Weights of a small GPT-style language model, trained from scratch on English Wikipedia.
Architecture: LayerNorm before each block, rotary positions, no biases in attention or MLP, untied embeddings.
Training: a variant of Adam for these matrices, 1494M tokens, 11399 steps.
MLP neurons of a small language model. Each row is named by its layer, matrix (gate and up: input weights; down: output weights) and neuron, and shows model dimensions 661-788. Each number is 50 + 12 x the weight over its row's rms, rounded and kept within 0 to 99. A neuron's up and down rows have the sign that makes its largest values positive.
After each neuron's rows is what it responds to, as a language model described it from the Wikipedia text at the highest values.

L5.gate2199:62 41 54 39 60 40 46 68 67 49 32 59 30 40 48 51 55 44 54 39 44 58 60 65 64 47 66 40 41 49 37 66 66 44 28 56 58 61 59 39 54 31 34 44 67 37 57 41 73 47 59 50 45 49 50 47 32 58 57 60 66 31 52 58 53 44 68 38 54 45 41 45 53 53 39 44 41 55 61 47 42 40 60 42 66 43 59 58 54 47 38 57 20 39 52 44 40 61 48 44 63 31 42 62 73 57 36 57 57 71 27 55 67 36 41 51 66 57 73 48 60 43 29 55 40 40 26 61
L5.up2199:42 74 65 47 31 39 38 56 56 42 58 44 19 67 64 54 48 67 58 53 62 52 48 42 50 50 49 53 50 53 50 52 50 54 37 66 44 42 42 53 54 64 24 43 76 47 44 45 53 33 69 56 57 31 50 57 45 55 62 51 51 50 51 51 30 47 53 43 37 51 42 55 50 58 31 65 34 64 66 41 53 50 45 70 36 59 59 68 29 63 52 51 11 43 49 43 51 51 51 64 25 62 25 45 53 47 52 43 62 42 61 56 51 45 45 28 57 34 49 76 28 69 61 47 35 77 50 26
L5.down2199:48 68 36 55 64 34 50 44 52 51 55 53 42 60 74 53 72 58 50 63 52 35 57 49 31 54 42 62 55 33 69 47 55 66 59 67 55 55 64 32 31 57 38 41 56 60 67 69 35 46 56 48 58 48 71 77 64 43 34 45 62 52 71 51 53 35 37 68 25 62 46 45 46 65 50 54 56 76 35 32 93 43 54 47 44 45 36 32 37 47 30 61 54 51 36 39 61 57 52 55 26 40 27 47 62 60 72 66 49 57 52 53 72 55 50 31 42 48 50 51 33 57 48 54 52 31 48 64
Responds to: Tokens that begin a new clause or predicate right before its verb: "have" after would/may, "it"/"which" as clause subject, and the "=" of a new article heading.

L5.gate797:34 63 26 64 36 40 52 52 49 62 53 49 39 40 62 63 29 19 46 52 29 50 30 52 57 55 68 44 51 55 48 56 36 32 54 49 37 44 49 29 11 43 59 36 64 48 58 51 51 45 57 48 53 39 63 66 51 53 39 36 46 59 49 67 62 47 37 41 54 40 60 48 42 50 81 68 51 41 35 61 47 72 48 64 45 42 40 55 38 56 43 52 48 58 72 44 48 31 61 47 47 47 47 43 45 35 27 62 42 51 79 54 31 31 51 32 27 34 44 53 64 57 64 37 47 73 59 45
L5.up797:57 17 53 48 50 56 45 62 50 57 51 56 49 38 41 46 88 69 46 80 37 62 59 31 36 45 28 45 67 68 51 45 48 56 41 44 47 48 58 58 66 44 53 54 50 62 29 38 55 66 51 49 32 68 35 39 56 10 47 66 48 52 31 47 44 32 55 67 54 35 42 52 40 53 36 62 57 45 35 47 34 54 49 65 59 35 36 47 51 59 55 49 46 56 69 57 38 52 52 37 51 37 59 51 31 57 41 52 56 39 32 45 61 73 36 43 63 47 59 57 51 33 46 40 72 40 51 60
L5.down797:59 42 40 46 38 41 47 64 41 44 68 60 26 69 51 49 42 38 58 40 43 33 68 67 63 56 53 34 57 63 67 61 39 41 49 49 52 44 40 35 40 34 43 57 68 27 45 73 66 53 38 38 45 52 49 61 57 56 40 53 51 49 46 37 63 52 30 61 43 47 24 39 34 45 59 41 57 63 34 45 43 56 49 44 41 41 66 47 53 51 41 74 54 45 43 41 54 42 53 48 79 47 54 42 50 22 28 30 47 52 50 56 53 71 44 48 43 58 40 45 44 12 53 55 43 50 44 46
Responds to: The line break right after an "= Name =" article title, just before the short description, e.g. "Scottish footballer"; weaker on mid-word pieces of names.

L3.gate945:36 69 38 74 33 62 48 61 35 62 37 80 51 35 57 38 31 36 44 55 57 51 46 40 65 44 58 43 53 38 53 54 45 33 52 44 65 23 34 60 29 27 42 59 58 76 53 53 30 50 39 45 39 53 61 42 59 60 46 50 56 42 38 39 64 37 50 45 33 39 62 69 76 69 51 51 52 33 44 42 76 34 42 65 55 49 45 53 69 31 45 56 67 59 46 53 56 54 60 76 47 50 63 49 56 26 32 46 64 61 37 27 52 49 55 42 51 61 42 52 69 59 48 47 36 56 54 66
L3.up945:72 52 60 68 53 43 40 41 45 66 37 31 51 59 58 47 39 53 53 42 46 39 51 38 39 57 72 45 58 67 33 46 46 52 26 42 57 63 38 44 50 62 43 57 34 56 50 53 48 52 49 61 37 55 69 55 69 50 36 61 61 46 30 37 51 55 41 46 46 58 55 37 52 63 60 66 76 40 54 62 53 55 42 56 44 47 60 58 47 65 42 45 41 58 39 58 16 60 49 29 72 46 56 61 71 43 28 60 62 71 37 65 56 59 56 63 41 63 26 75 46 66 38 64 35 62 37 46
L3.down945:64 60 39 39 61 70 68 45 47 52 35 53 46 71 40 53 71 42 43 50 23 51 39 50 60 58 29 63 45 62 63 45 62 46 50 59 55 68 56 43 59 63 49 53 35 33 24 46 50 20 74 61 51 52 47 49 38 56 45 57 57 52 69 50 48 52 49 42 52 47 40 44 51 46 32 44 44 48 54 61 44 41 42 41 61 57 79 56 55 60 46 33 55 56 69 55 42 55 36 47 57 59 52 75 53 42 44 34 70 30 51 74 43 50 58 63 54 43 31 48 45 49 51 46 47 45 34 39
Responds to: Line break right after an "= Title =" article heading; also mid-name or mid-title pieces such as My Name, Shue, Sawant.

L4.gate2081:64 46 42 44 47 30 47 56 54 35 34 54 57 53 28 60 47 61 62 65 73 52 55 49 66 46 54 60 49 51 45 44 42 37 24 68 42 74 57 71 48 58 31 54 59 46 61 57 45 41 56 61 38 61 32 37 40 47 37 62 57 40 32 43 67 38 27 67 46 50 53 50 50 39 53 49 52 54 58 56 44 50 68 52 46 53 45 51 55 43 48 26 70 45 49 41 44 51 35 56 46 51 27 59 57 73 61 55 48 42 45 49 72 49 54 29 65 48 60 43 58 37 28 34 53 41 53 69
L4.up2081:45 62 66 29 52 44 49 52 46 57 52 69 54 56 68 48 37 66 37 70 64 47 48 60 55 67 42 54 62 53 63 44 64 46 32 44 57 78 28 53 37 43 41 55 41 51 51 20 58 36 72 25 56 46 46 59 43 41 44 44 53 37 49 45 59 68 53 61 48 35 28 51 42 48 65 62 44 49 55 58 57 48 61 42 51 09 54 26 58 63 28 35 57 52 55 40 59 66 63 43 36 34 45 51 57 39 80 52 51 48 59 41 60 70 49 46 52 46 47 66 60 40 64 53 13 47 71 31
L4.down2081:23 36 47 55 44 63 66 40 46 53 41 74 58 45 60 30 37 52 31 43 39 56 56 40 63 74 44 48 63 57 43 61 46 43 27 59 48 44 42 59 54 44 59 46 27 31 53 77 58 27 61 26 60 50 39 46 27 32 14 41 69 48 42 65 31 47 54 62 62 48 60 51 44 62 46 77 36 44 40 60 36 49 59 28 42 54 68 45 41 58 41 56 45 30 44 47 55 23 44 45 78 59 56 44 62 53 40 56 62 47 38 72 44 66 49 70 42 23 33 42 62 60 55 39 53 51 55 43
Responds to: Mostly single-letter "d"/"D" pieces splitting a word or code, such as up-d-ating, Over-d-ubbed, L_d, (D)GVR, plus scattered commas and connectives.

L3.gate2042:32 39 50 60 53 56 19 62 31 36 57 46 53 51 61 35 58 45 54 54 52 43 40 40 55 36 57 58 67 52 64 67 45 88 53 57 45 71 58 74 37 64 37 44 54 47 57 59 52 50 50 34 58 60 64 22 52 55 37 48 37 67 56 57 69 55 46 36 75 45 50 68 52 55 46 43 36 54 29 48 32 58 61 77 48 47 39 45 56 53 54 31 55 60 41 72 29 54 32 51 76 48 72 38 56 58 65 53 60 76 51 66 44 41 42 43 48 42 49 56 42 64 61 57 48 60 44 50
L3.up2042:33 31 60 62 76 43 49 25 47 47 56 49 39 42 39 56 47 48 40 29 48 50 43 43 40 56 63 65 64 65 61 68 49 67 60 66 45 55 50 62 61 52 36 56 45 54 43 54 48 44 55 56 36 47 60 63 42 46 50 48 46 40 55 76 51 48 47 49 57 62 62 45 27 33 58 64 51 57 47 56 66 63 37 45 55 40 48 48 28 56 48 65 39 62 52 47 38 56 38 36 47 39 52 30 51 47 43 44 36 47 73 28 48 49 44 80 45 63 41 52 36 55 38 46 42 58 61 45
L3.down2042:80 60 60 58 46 66 45 48 50 33 39 57 66 56 45 56 46 50 49 48 56 49 47 42 50 47 58 65 40 51 38 64 58 50 50 49 71 57 51 45 55 68 62 41 49 59 49 47 47 56 36 33 43 51 55 46 52 49 57 33 41 46 64 41 57 36 58 36 46 48 48 48 23 55 55 49 44 51 49 65 40 67 59 37 34 64 53 56 37 60 48 68 45 39 41 27 54 57 61 69 56 62 34 42 52 57 60 42 46 46 50 53 40 61 58 36 50 64 44 55 59 39 37 54 56 56 59 56
Responds to: Time-related tokens such as day, time, Year, running time and the d of "(d. 1991)", plus auxiliaries have/had after to or he.